Part of a small language model's weights.
Training: 434M tokens, 6615 steps.
MLP neurons of a small language model. Each row is named by its layer, matrix (gate and up: input weights; down: output weights) and neuron, and shows model dimensions 64-191. Each number is 50 + 12 x the weight over its row's rms, rounded and kept within 0 to 99. A neuron's up and down rows have the sign that makes its largest values positive.
Before each neuron's rows, "fires on" lists the tokens most often at its 100 highest values on Wikipedia text that the model never trained on; "fires after" lists the tokens most often just before its 100 highest values on Wikipedia text that the model never trained on.

fires on: "\n", "\n\n", " (", "0", "1", "–"
fires after: ".", ":", "=", "\n\n"
L4.gate33:37 44 47 63 54 59 67 49 64 46 55 36 59 44 50 61 53 59 53 42 47 46 51 62 60 44 45 51 34 75 33 40 63 53 36 38 58 49 49 58 52 33 83 41 45 55 41 55 46 48 75 52 57 56 43 46 71 57 41 48 64 55 50 35 36 30 38 30 40 28 50 55 49 72 51 45 51 37 31 67 72 60 49 76 49 56 38 45 26 70 57 23 52 33 73 60 48 35 36 39 51 59 43 50 58 47 43 43 43 52 40 54 45 47 35 33 53 45 57 30 47 27 66 47 40 56 24 58
L4.up33:55 66 33 60 40 39 47 45 41 70 31 52 68 34 61 51 59 76 52 46 44 26 48 44 34 33 32 29 47 45 43 54 69 36 46 42 48 44 55 40 49 46 52 41 47 40 43 43 41 45 63 43 60 62 55 46 66 64 50 39 42 49 65 44 49 48 31 41 42 57 46 55 49 44 51 58 68 35 51 31 50 48 45 70 34 62 51 35 54 45 37 66 27 36 69 35 46 32 47 46 67 41 38 59 60 62 67 42 72 84 31 51 40 35 52 57 59 41 65 38 36 38 56 30 68 36 53 42
L4.down33:35 64 50 47 46 44 40 55 38 44 72 55 40 39 31 61 51 48 45 62 58 57 45 69 53 34 52 65 59 42 55 68 24 40 42 26 34 41 47 51 72 46 38 49 63 50 38 38 31 65 63 37 63 67 51 73 65 56 48 70 45 64 55 44 46 55 75 62 65 46 39 58 61 47 27 35 37 18 47 52 52 16 56 40 51 34 60 43 39 50 55 54 87 53 52 24 49 45 50 56 51 48 46 65 38 66 57 51 49 61 57 36 36 58 45 44 51 43 50 63 67 54 52 42 47 44 48 43

fires on: "\n\n", ".", "\n", ")"
fires after: ".", " |"
L3.gate383:63 50 52 60 48 47 43 73 40 65 53 43 39 34 57 45 48 57 63 44 47 61 68 50 40 77 33 18 61 50 49 45 46 54 77 49 49 49 42 45 57 48 32 69 42 39 27 26 59 60 29 53 54 48 53 64 47 57 38 71 47 60 60 47 46 66 41 62 52 48 39 50 34 38 37 52 49 47 36 46 44 63 52 25 49 36 54 39 63 40 49 46 31 39 27 52 42 71 53 43 57 58 50 66 57 67 51 54 50 30 36 29 47 62 81 36 39 43 59 49 56 54 46 56 63 44 56 33
L3.up383:64 53 66 45 44 45 40 87 54 51 37 54 64 42 27 42 55 62 44 55 48 50 41 35 45 65 56 48 57 48 31 68 74 52 37 52 39 57 49 52 61 65 75 47 41 64 53 40 43 67 49 39 39 57 47 71 48 63 36 51 40 71 68 55 58 52 53 46 48 35 61 44 62 53 42 49 52 42 42 50 65 58 46 55 56 44 28 42 65 58 39 45 55 67 35 42 47 44 44 31 56 52 43 65 31 58 59 30 58 36 54 45 49 61 54 50 35 36 75 26 46 71 48 38 61 38 49 58
L3.down383:64 54 51 62 50 51 37 56 56 50 36 53 61 49 31 36 52 50 33 77 37 44 40 47 46 49 54 53 62 27 27 55 57 46 39 35 51 42 45 69 64 43 61 43 44 47 64 65 64 37 47 30 52 48 69 49 65 61 53 50 52 48 54 32 33 52 54 48 57 46 31 28 52 53 61 41 87 49 55 48 36 00 33 42 43 64 47 36 35 50 56 35 75 56 34 38 32 31 71 38 72 54 45 43 64 59 38 60 53 57 46 60 50 49 53 54 68 43 39 67 80 46 45 54 50 66 51 52

fires on: "\n", " wor", " subs", " |", " ten"
fires after: ".", ","
L4.gate103:59 61 52 49 54 55 45 46 42 71 30 58 62 44 41 45 42 67 61 59 40 35 44 48 34 64 46 39 64 58 21 69 63 62 64 36 55 42 57 59 65 48 18 58 63 60 34 50 47 18 54 64 45 61 50 57 33 59 49 47 62 35 60 79 47 65 53 55 50 65 37 48 36 29 37 45 57 68 63 49 34 55 46 37 42 24 44 51 60 54 42 36 60 35 63 34 49 54 38 45 46 48 37 60 59 41 45 59 48 44 65 39 40 38 51 37 62 32 49 35 57 45 65 69 55 48 56 45
L4.up103:62 67 59 36 50 31 36 56 62 40 47 42 54 52 65 48 55 32 46 58 34 37 49 41 79 58 36 50 58 71 43 41 34 62 58 52 50 38 32 39 43 67 39 51 65 41 47 26 31 48 38 57 44 52 57 53 56 79 41 61 57 35 76 64 66 70 52 45 39 37 52 53 44 45 35 51 71 51 48 51 64 59 36 65 40 38 61 37 47 32 40 47 63 44 47 60 71 50 38 60 28 50 49 55 57 72 57 49 29 72 42 32 37 34 72 49 55 45 61 57 50 26 56 58 42 57 33 36
L4.down103:65 66 54 35 74 44 61 64 50 41 34 61 57 42 46 40 45 49 64 52 54 68 53 66 40 46 53 53 51 50 40 55 47 63 50 47 52 72 39 63 49 42 36 40 54 51 30 71 48 30 38 58 45 52 39 62 43 28 65 56 50 35 30 62 34 46 51 40 58 56 21 49 61 21 46 39 58 70 56 38 31 64 30 46 47 62 35 36 68 49 34 45 47 47 48 52 59 76 55 49 55 58 47 23 50 38 42 56 45 49 64 46 64 30 46 29 37 22 56 36 41 37 51 69 61 44 57 56

fires on: "%", "0", " kg", " 0", " —"
fires after: " |", "–", "70", ".", " +"
L12.gate261:56 08 47 39 43 49 64 57 34 60 67 50 49 29 58 49 21 14 50 21 46 38 38 61 52 34 47 17 31 60 43 60 39 33 55 44 50 55 43 44 49 70 46 57 43 65 49 52 39 59 46 51 61 34 61 46 59 71 43 33 55 38 70 47 48 55 48 71 49 40 48 58 45 52 44 53 48 61 52 35 80 27 50 29 45 42 53 59 47 37 46 32 44 45 43 66 48 55 48 52 33 59 27 69 44 53 45 59 49 46 67 31 39 57 59 47 61 39 57 58 35 75 50 55 51 68 61 45
L12.up261:42 48 57 28 44 47 65 48 58 45 59 46 44 16 61 72 42 46 48 33 58 52 52 67 39 67 41 45 47 39 40 46 53 44 44 61 53 61 39 47 50 47 70 37 70 68 39 55 66 46 45 42 58 28 50 57 54 52 53 75 46 23 53 46 75 38 45 56 46 53 53 38 51 58 39 51 41 52 53 46 53 70 29 72 31 46 37 68 42 58 47 48 48 36 45 47 69 53 30 53 26 74 54 52 63 58 43 67 44 61 54 53 42 55 50 58 68 37 59 61 42 47 53 52 61 59 30 53
L12.down261:49 52 44 56 35 50 27 36 50 56 40 46 32 62 36 57 25 60 51 39 57 30 42 52 62 46 71 31 52 58 38 44 44 59 52 36 35 63 37 36 66 44 34 43 52 57 59 45 42 50 49 56 39 38 52 60 42 53 41 48 45 46 52 24 59 60 53 57 37 54 37 44 72 68 74 65 45 42 50 37 66 00 38 33 45 56 48 67 45 42 58 37 52 44 53 58 63 41 32 50 47 31 27 61 71 59 63 69 43 54 54 51 68 48 61 39 50 46 48 56 59 52 49 46 64 50 62 46

fires on: "\n", "\n\n", "bor"
fires after: "=", "."
L4.gate382:57 41 62 43 49 43 52 64 49 49 55 26 63 75 36 39 51 48 52 73 53 46 39 72 53 47 41 50 68 64 45 44 47 55 67 69 48 42 44 44 69 72 63 72 44 47 61 47 26 58 37 60 91 58 58 42 66 42 56 54 34 39 59 43 69 44 62 51 76 40 22 47 55 52 52 48 24 52 35 62 56 55 53 44 45 48 27 66 42 45 39 65 41 50 57 50 58 32 45 51 61 32 41 55 44 64 70 64 40 43 57 44 51 42 43 48 49 51 54 59 60 32 48 72 70 37 51 43
L4.up382:51 57 41 52 54 50 39 49 74 54 66 63 40 23 45 61 58 71 84 39 41 58 60 43 44 57 70 49 80 30 55 50 57 32 54 69 37 41 53 48 66 67 32 62 53 38 51 56 66 49 46 23 77 37 37 55 40 52 45 53 37 31 43 59 30 53 56 68 55 46 61 44 71 81 67 37 44 52 48 41 48 38 57 71 49 64 59 56 50 41 43 64 54 33 39 47 45 37 47 39 47 55 49 54 55 54 50 56 58 67 55 31 56 53 68 68 41 55 60 30 55 65 53 37 63 64 65 39
L4.down382:44 65 59 54 72 63 49 58 57 49 27 41 55 33 46 47 37 47 40 50 39 54 53 49 69 43 45 67 57 32 44 65 59 43 63 46 48 69 69 54 58 45 42 51 26 53 57 46 59 59 73 36 57 49 46 50 66 41 68 53 46 54 49 48 47 49 31 72 59 58 53 53 33 33 49 28 56 62 57 56 57 16 43 51 56 51 53 56 47 43 45 51 74 40 30 30 49 42 46 37 57 58 58 44 32 54 49 35 62 39 49 42 53 51 38 78 58 68 38 27 42 56 60 68 51 52 56 39

fires on: " which", " che", " Che", " where"
fires after: ",", " in", " |", " ("
L4.gate126:46 56 51 59 35 50 60 51 51 46 44 42 50 49 53 50 38 42 40 54 42 60 31 58 39 65 31 51 53 54 48 67 50 42 34 20 39 36 55 45 58 46 30 64 52 53 53 55 31 56 50 65 48 58 54 66 49 61 45 52 58 62 32 68 37 68 47 37 53 37 33 71 53 51 40 54 55 52 10 54 32 38 66 34 32 30 49 44 48 53 61 40 44 49 51 47 55 43 55 69 38 40 41 59 56 56 70 56 51 45 26 66 42 69 58 34 36 58 40 53 40 46 66 36 52 53 52 68
L4.up126:34 55 39 37 51 63 72 55 57 31 55 51 42 68 35 47 43 37 55 31 29 50 52 54 56 62 46 59 49 70 43 47 58 47 60 44 36 48 34 52 63 21 58 53 70 87 65 54 53 65 51 59 43 45 28 62 64 55 52 53 41 48 45 44 41 55 64 41 59 49 77 40 52 55 43 62 50 53 69 46 45 27 71 52 75 34 45 58 46 70 27 73 41 46 68 58 60 54 48 59 40 62 54 58 49 34 49 47 56 56 50 27 39 56 43 53 61 68 41 35 43 43 34 58 58 63 52 66
L4.down126:49 47 42 29 74 32 67 48 57 44 61 49 55 73 46 45 51 45 43 22 36 48 46 63 32 64 49 62 51 50 61 61 42 35 49 43 62 49 58 45 64 46 56 57 52 60 76 45 57 60 46 48 50 37 32 72 47 58 39 55 51 37 55 52 44 40 55 42 65 57 81 46 45 40 53 42 49 31 82 52 55 41 54 46 57 62 36 41 45 53 47 66 76 56 55 33 46 53 45 41 42 56 47 35 59 51 62 47 45 44 56 56 61 43 49 59 55 60 43 34 47 25 43 69 46 79 40 59

fires on: "|"
fires after: "-"
L6.gate442:49 53 50 45 43 66 45 53 32 50 79 42 58 66 48 41 41 56 63 47 33 51 62 47 40 38 22 56 24 56 42 69 67 51 55 47 55 67 49 66 55 51 47 60 38 44 39 51 52 63 58 61 51 50 66 40 43 28 66 53 40 66 52 47 43 46 70 50 59 37 64 90 65 57 42 55 35 76 31 54 54 55 62 30 27 54 51 47 47 37 47 58 28 41 66 53 41 74 57 51 59 44 69 53 52 51 58 64 49 39 58 50 24 52 49 51 65 38 48 43 36 69 53 38 56 28 49 42
L6.up442:62 62 44 62 43 74 49 48 65 65 57 65 58 37 36 21 73 51 39 23 61 55 52 50 46 36 60 43 54 43 39 70 59 55 38 66 59 45 52 40 62 43 35 59 47 50 56 36 30 54 53 45 33 72 38 72 49 56 60 59 54 39 54 50 38 41 45 40 52 47 60 54 33 31 44 28 32 46 33 53 31 59 51 48 59 65 52 42 45 45 61 44 28 46 46 52 54 60 63 43 50 50 50 42 42 70 43 46 52 32 49 28 69 36 29 79 41 29 37 54 50 47 30 45 53 50 53 55
L6.down442:42 61 37 27 54 30 70 57 43 60 36 49 33 55 65 54 60 61 40 45 23 52 35 66 50 37 68 59 67 44 37 56 39 47 46 52 63 36 66 63 47 46 46 60 48 59 44 34 54 62 29 56 69 56 49 48 69 52 29 65 54 32 55 47 58 66 58 46 36 54 47 35 59 54 65 37 56 29 61 30 46 37 57 64 52 35 41 76 39 53 38 33 49 40 42 41 34 55 48 48 47 72 49 67 51 56 54 53 35 61 68 66 58 30 54 37 48 70 54 59 62 47 60 33 44 41 54 35

fires on: "–"
fires after: " 2", " 1", " 3", " 6", " 4", " 5"
L7.gate373:71 49 51 72 58 38 46 50 46 47 59 53 52 50 58 41 40 51 40 32 51 49 37 36 48 26 49 52 76 62 35 35 42 44 72 50 41 53 48 52 42 40 55 50 61 27 55 47 46 79 65 29 62 46 54 49 40 54 43 57 42 46 31 52 49 55 46 57 47 37 66 40 48 46 61 56 43 56 30 40 46 53 45 59 41 75 59 48 44 45 73 43 45 71 65 62 39 43 45 66 45 51 40 55 40 22 61 61 43 60 57 36 43 40 47 33 63 36 53 47 66 64 78 34 21 54 34 58
L7.up373:44 55 52 44 50 43 29 44 47 58 47 47 34 42 37 54 31 52 37 42 45 49 54 25 37 46 59 63 58 63 39 38 54 43 45 31 74 69 32 33 53 49 62 48 45 69 41 54 35 45 34 53 42 42 52 39 57 33 54 66 73 50 58 42 56 73 41 27 29 47 65 75 42 64 63 52 35 38 51 38 54 46 67 52 37 49 54 40 37 80 39 65 63 50 65 66 22 62 36 45 28 62 45 42 72 43 58 57 38 49 50 48 69 53 38 61 53 38 71 31 49 63 51 49 50 71 44 58
L7.down373:84 62 60 73 57 47 56 56 41 27 45 50 55 69 70 54 48 61 50 38 27 63 60 39 51 54 30 47 62 54 28 75 59 39 56 61 53 46 51 51 41 48 45 45 58 41 19 45 46 82 46 73 54 37 61 52 58 36 36 61 51 53 58 59 67 35 49 37 55 53 79 62 60 45 59 59 61 37 47 30 52 67 53 54 39 56 34 26 68 56 45 44 36 56 58 54 62 72 50 39 48 55 39 31 51 37 47 50 44 39 64 34 65 62 58 71 41 56 67 79 46 34 65 49 42 51 32 47

fires on: "\n\n", " a"
fires after: "=", " in", " received"
L4.gate464:35 45 35 49 57 56 50 56 56 57 46 61 62 58 41 50 58 55 58 30 39 20 58 47 63 64 35 42 52 62 30 47 70 43 46 46 63 46 47 44 51 53 53 57 59 34 46 42 39 42 71 28 75 41 48 23 44 42 51 54 46 31 50 35 62 27 63 59 51 63 54 53 59 52 36 27 61 49 37 40 58 25 69 57 56 52 32 50 31 51 51 53 64 64 54 55 50 37 25 47 62 41 39 61 31 28 52 40 34 46 60 41 47 55 65 52 60 38 22 40 60 74 62 42 38 44 58 50
L4.up464:36 50 34 58 46 60 60 59 65 51 29 50 32 68 66 32 41 56 45 35 36 44 66 40 48 59 60 67 55 69 52 41 69 50 56 62 40 55 35 45 59 40 73 52 64 39 60 47 48 39 50 53 67 56 40 40 68 37 51 55 56 63 61 54 47 32 39 48 60 70 56 61 47 42 42 54 73 42 41 50 56 53 29 35 46 43 30 34 53 52 29 65 47 38 64 57 53 59 24 34 60 65 38 51 57 66 57 57 60 50 66 36 21 53 45 50 64 52 42 46 50 65 52 68 48 34 58 22
L4.down464:52 71 51 50 47 44 36 56 43 44 37 56 51 43 55 53 36 44 58 53 54 67 39 60 45 50 52 58 30 81 72 45 57 50 63 53 62 54 48 64 56 49 34 68 58 54 66 39 86 74 50 65 60 66 52 46 29 50 49 52 65 69 49 41 52 43 33 60 57 46 37 40 37 56 47 53 60 48 48 59 38 10 48 40 52 61 51 52 46 62 46 63 42 49 45 63 39 56 39 36 57 41 66 37 43 74 47 56 30 46 53 52 56 50 62 56 58 69 65 49 59 64 32 47 55 51 60 42

fires on: " who", " and", " which", " that"
fires after: ",", ")"
L12.gate192:37 48 56 45 71 65 33 57 54 40 59 61 56 64 41 67 43 42 45 51 51 51 19 59 52 48 76 43 48 64 61 63 42 46 30 38 47 65 47 53 60 71 52 37 53 52 66 42 34 69 34 68 49 55 35 45 51 44 52 50 59 39 50 40 72 51 47 55 52 72 60 66 73 43 54 34 50 41 61 63 60 44 30 19 50 71 60 36 57 63 65 53 63 45 42 36 44 50 71 67 45 63 56 40 64 43 45 52 52 43 58 54 66 52 54 59 35 64 58 57 59 47 57 60 34 55 58 60
L12.up192:43 64 41 65 57 61 59 49 53 48 56 63 47 51 49 53 48 31 35 41 48 50 35 64 72 41 58 54 63 77 46 61 55 48 40 56 46 77 34 43 46 21 67 42 52 46 46 49 69 67 29 40 44 62 55 60 68 52 58 48 69 56 32 50 38 58 64 54 45 61 43 55 64 48 54 46 37 53 36 41 51 10 56 44 57 45 67 56 41 50 39 49 39 67 29 51 44 54 70 58 55 59 45 61 51 50 58 45 43 76 46 35 47 58 64 57 27 64 39 47 33 61 46 66 43 79 56 65
L12.down192:55 34 49 58 33 61 46 63 54 52 39 63 56 35 30 51 37 47 72 53 44 42 31 27 72 37 34 54 53 46 74 45 58 45 48 55 52 46 64 37 51 31 51 55 62 63 39 80 47 50 51 65 59 71 64 34 36 43 53 66 50 47 43 58 59 60 94 22 56 44 58 47 33 61 60 48 54 57 45 46 40 00 65 52 58 39 67 56 45 37 43 45 53 44 47 47 50 62 48 41 58 43 37 26 55 62 44 49 44 63 54 48 35 66 53 49 62 41 40 50 38 41 50 37 79 74 38 68

fires on: "|", " of", "\n", "da", " |"
fires after: "-", "\n", ".", ")"
L2.gate459:61 55 48 47 39 55 57 53 44 47 27 62 68 45 51 60 42 69 39 54 57 45 68 56 56 75 59 48 35 43 51 57 46 38 37 43 58 39 47 74 46 46 37 32 51 55 59 44 53 34 53 44 59 40 37 71 45 41 58 60 34 60 59 63 48 49 34 33 53 40 42 66 36 39 41 46 42 62 48 35 72 62 47 54 55 68 44 68 54 72 52 39 55 53 47 64 58 50 65 42 52 58 30 71 53 49 63 37 66 39 45 67 64 60 63 39 30 43 54 49 41 53 55 47 50 50 57 52
L2.up459:49 46 40 48 38 51 61 60 29 57 37 72 44 40 45 47 53 64 44 58 57 59 51 52 39 45 53 62 59 26 57 34 41 51 53 60 31 69 60 42 43 38 22 26 51 52 45 67 49 59 61 48 55 69 42 63 20 28 50 57 45 58 52 41 56 46 30 34 47 48 64 48 62 40 50 40 45 51 53 26 69 47 58 31 31 56 54 43 42 37 58 71 49 55 56 60 55 28 61 46 48 55 53 45 70 62 54 36 65 52 52 71 60 44 54 54 47 55 61 40 63 53 34 72 45 60 51 58
L2.down459:60 56 42 46 61 40 54 61 56 56 68 34 55 57 68 60 43 80 32 59 41 53 70 30 63 36 40 55 42 63 66 22 64 55 59 53 45 45 56 68 44 59 54 54 48 55 59 59 41 29 60 63 49 59 35 49 27 36 42 31 30 50 53 45 60 53 47 39 58 37 47 50 42 68 57 63 60 55 44 65 74 51 30 51 64 52 47 41 58 42 47 48 44 34 72 34 57 58 53 45 66 58 26 52 57 48 43 54 61 39 80 42 41 39 40 69 44 49 59 51 32 48 44 41 62 46 50 53

fires on: "=", " Ohio", " Kansas", " Pennsylvania", " Pittsburgh", " Washington"
fires after: ",", "=", "\n\n", " and", " the", " of"
L3.gate236:63 43 57 24 74 32 53 73 36 39 49 62 66 76 61 33 44 64 57 54 59 63 49 74 26 67 55 55 68 61 50 63 60 78 64 49 43 63 37 43 68 49 34 59 47 61 42 47 59 56 61 46 43 54 56 26 42 45 61 53 53 62 58 42 39 53 54 54 40 50 41 71 44 50 44 26 54 55 44 45 37 78 36 40 45 71 80 60 70 49 50 55 29 56 75 52 48 53 45 41 57 62 61 47 39 34 36 34 33 42 52 57 45 39 56 48 45 35 47 38 42 42 47 46 45 49 36 53
L3.up236:57 54 36 34 36 53 57 65 55 47 52 51 48 67 49 51 26 76 59 39 57 88 55 58 35 42 64 62 47 54 38 43 48 57 33 44 47 51 42 61 62 43 20 55 53 67 40 54 55 46 40 45 56 61 28 52 46 47 41 27 54 57 39 45 50 26 52 42 46 26 44 63 54 48 31 49 57 48 60 49 42 68 36 29 37 55 51 44 58 48 70 37 37 41 65 56 58 44 45 46 45 71 58 53 56 37 42 42 46 41 43 59 50 55 45 61 64 25 59 47 52 53 72 36 61 65 43 45
L3.down236:60 38 57 27 65 50 31 63 72 47 60 32 60 62 53 37 48 60 35 44 72 64 50 51 37 43 37 55 63 39 75 49 47 70 48 50 51 49 69 82 34 51 47 53 51 69 37 35 63 62 62 51 51 73 35 45 44 45 48 32 57 66 48 39 59 50 25 51 45 48 62 40 49 32 52 45 49 54 54 33 50 43 19 34 59 65 51 69 45 43 35 53 56 27 58 37 35 49 45 39 50 44 58 65 51 44 41 60 36 52 71 51 46 41 29 68 75 44 67 48 62 38 54 78 38 64 47 55

fires on: "|", "\n"
fires after: "\n", "-", " |", "|"
L3.gate13:35 70 70 40 52 41 72 39 36 41 49 77 35 41 52 44 42 46 45 46 47 33 56 35 43 79 62 51 44 52 44 40 56 73 57 44 45 66 40 59 58 51 52 61 46 21 45 25 34 74 38 47 60 59 47 68 62 44 62 62 66 36 33 44 51 50 54 35 52 46 66 71 45 63 53 53 49 50 56 50 33 70 32 42 45 38 50 46 63 57 43 20 31 55 73 67 50 49 59 39 45 48 64 60 68 56 47 48 67 42 73 38 45 32 67 44 42 53 57 44 42 58 55 31 59 39 38 35
L3.up13:38 61 47 31 54 41 54 53 37 51 58 72 55 45 26 53 61 52 50 59 48 39 50 37 56 61 44 39 69 42 39 18 47 62 53 33 41 60 59 56 77 56 50 55 37 32 55 31 41 41 56 49 66 54 38 57 40 59 35 51 62 33 46 26 48 56 53 47 62 42 45 39 50 46 59 36 46 38 53 49 45 55 42 38 47 35 45 45 46 44 46 36 49 37 71 72 33 39 69 47 50 54 74 44 63 65 30 38 45 29 76 47 69 24 57 54 33 45 51 16 27 57 27 34 66 56 40 36
L3.down13:59 66 71 49 41 62 49 39 29 71 36 62 64 19 54 41 43 65 41 71 54 44 50 44 47 39 46 46 57 45 37 45 47 48 54 42 59 39 47 81 69 74 45 63 34 52 33 47 54 51 24 56 47 64 62 42 29 56 49 42 53 40 53 26 43 52 77 55 51 39 62 62 64 56 22 42 56 30 65 42 43 29 59 64 48 48 47 50 65 46 33 39 69 57 60 72 65 58 44 43 29 41 64 58 43 43 34 60 57 38 70 59 56 56 43 53 40 37 31 37 57 49 50 62 73 54 47 43

fires on: " a", "=", " A"
fires after: "\n\n", ".", ",", " is", " was", " and"
L10.gate82:44 49 56 39 26 47 55 41 58 74 22 57 37 34 53 52 51 53 74 38 48 41 46 58 66 50 46 52 57 46 37 48 61 57 55 43 58 52 49 48 42 33 49 39 51 67 39 50 64 54 58 31 46 53 60 35 42 51 47 48 61 69 29 53 34 51 41 47 47 50 36 72 50 37 40 65 59 47 46 37 27 63 44 68 52 77 58 42 28 68 62 48 34 50 58 36 40 48 48 65 47 29 65 47 44 61 42 35 38 56 46 57 60 27 46 43 53 33 30 49 55 75 52 40 30 67 49 46
L10.up82:47 66 56 31 47 43 68 59 43 46 20 45 79 60 57 37 47 54 65 57 48 48 56 61 53 42 50 56 61 47 46 51 53 61 50 55 58 39 49 66 54 36 39 39 53 53 66 54 61 66 52 45 68 46 65 23 37 41 60 42 69 55 17 37 33 43 26 48 43 57 58 66 41 56 48 42 45 41 55 52 52 42 36 46 53 84 59 25 31 73 59 53 32 59 54 46 48 41 38 53 62 21 49 56 61 60 50 40 61 63 45 65 46 52 46 33 61 53 36 44 61 70 54 48 44 62 37 41
L10.down82:31 35 47 25 53 38 41 70 48 55 34 37 27 68 49 55 57 31 59 68 58 41 43 59 55 53 40 50 78 66 71 51 33 65 34 43 54 39 51 52 45 62 40 47 60 46 47 37 67 60 45 63 48 71 49 52 53 47 53 53 60 70 40 53 33 60 44 62 45 46 43 47 47 33 33 44 86 54 61 67 38 42 68 53 57 76 35 52 24 41 64 57 59 59 56 61 61 45 67 55 56 36 49 57 50 48 50 66 55 54 51 64 31 49 50 31 49 62 63 47 56 62 48 57 50 35 75 42

fires on: "\n\n"
fires after: "=", " =", ".", ":"
L2.gate205:64 64 50 48 59 44 51 33 45 56 51 41 62 62 65 20 71 29 59 33 45 49 52 65 45 37 56 48 20 44 60 70 35 29 45 42 55 52 64 52 43 40 58 58 50 52 70 66 55 48 53 43 47 60 49 59 61 42 59 58 47 48 69 73 40 44 35 54 58 56 53 37 50 80 30 43 56 52 33 26 56 66 60 44 69 33 51 52 34 56 33 41 59 37 47 51 53 62 68 56 59 48 53 39 69 64 59 55 43 63 32 45 53 62 71 45 53 63 47 28 54 34 39 54 45 48 71 45
L2.up205:59 34 37 62 49 46 35 51 53 61 59 39 54 66 46 69 47 32 56 63 57 33 74 51 44 55 40 68 48 46 64 56 45 50 43 71 42 30 41 55 40 38 75 61 42 50 70 50 45 54 42 55 52 52 25 53 82 27 62 64 53 38 54 45 33 23 60 64 72 53 58 65 37 55 45 40 56 44 37 45 59 54 58 64 67 52 65 68 34 59 44 40 54 45 37 43 60 66 30 47 57 60 56 29 48 49 61 53 51 54 47 57 46 42 65 27 51 35 71 36 58 39 47 46 53 38 73 38
L2.down205:32 58 56 32 44 53 41 33 44 26 39 29 59 46 70 55 48 51 37 61 60 65 45 74 53 39 65 60 48 52 71 47 55 47 36 37 53 62 48 68 76 59 50 54 47 32 55 45 46 56 69 51 74 47 65 47 53 56 38 77 34 28 59 39 45 56 50 65 43 40 27 45 45 57 58 56 66 50 66 61 81 17 55 53 68 55 41 41 46 62 55 38 76 39 38 46 34 40 47 33 65 56 46 60 59 77 64 53 46 62 52 48 54 48 40 47 56 55 64 42 43 74 48 48 59 45 63 51

fires on: "-", ".", " as", ":", " Abd", " and"
fires after: ",", " 1", " 4", " 3", " 978", " 2"
L4.gate443:56 69 45 59 45 47 46 41 27 48 43 44 53 46 47 59 46 52 48 57 37 52 67 50 29 59 59 52 62 45 39 42 38 64 53 23 52 53 26 57 48 40 40 53 58 59 80 61 51 48 47 39 39 46 64 61 28 57 43 40 70 42 46 84 52 61 42 50 33 29 38 37 56 43 72 45 37 71 51 30 41 52 72 36 37 60 74 33 70 58 53 47 73 74 54 50 44 69 44 44 37 53 46 65 71 45 54 67 55 59 33 39 59 57 62 69 64 33 73 51 52 66 34 63 58 54 52 54
L4.up443:38 49 31 55 54 32 40 34 34 64 58 56 52 45 31 41 54 55 34 45 65 64 75 70 77 30 48 42 40 47 46 51 58 59 76 47 64 48 30 56 49 29 53 54 56 56 68 63 68 57 51 60 55 53 37 58 54 47 34 61 74 36 55 52 52 61 38 59 67 57 56 37 48 53 49 43 47 53 72 39 51 65 49 59 24 59 63 50 50 71 43 50 44 53 67 71 39 49 21 54 68 68 45 68 49 52 61 14 51 50 49 56 65 48 54 61 61 49 60 62 44 52 55 54 60 60 61 62
L4.down443:45 80 55 73 49 54 57 43 45 48 41 67 28 67 40 55 43 57 51 54 52 57 41 49 41 53 34 51 44 53 49 73 33 43 37 13 30 66 61 59 58 42 55 45 25 46 36 51 55 48 62 39 60 27 61 64 40 38 49 49 45 54 57 43 64 46 38 52 49 47 37 33 67 42 55 57 55 63 42 58 21 24 56 54 51 79 41 77 50 46 57 51 41 67 45 65 56 59 57 57 63 65 47 36 52 42 41 47 63 32 66 33 49 45 69 17 56 70 48 46 52 45 56 34 45 30 49 60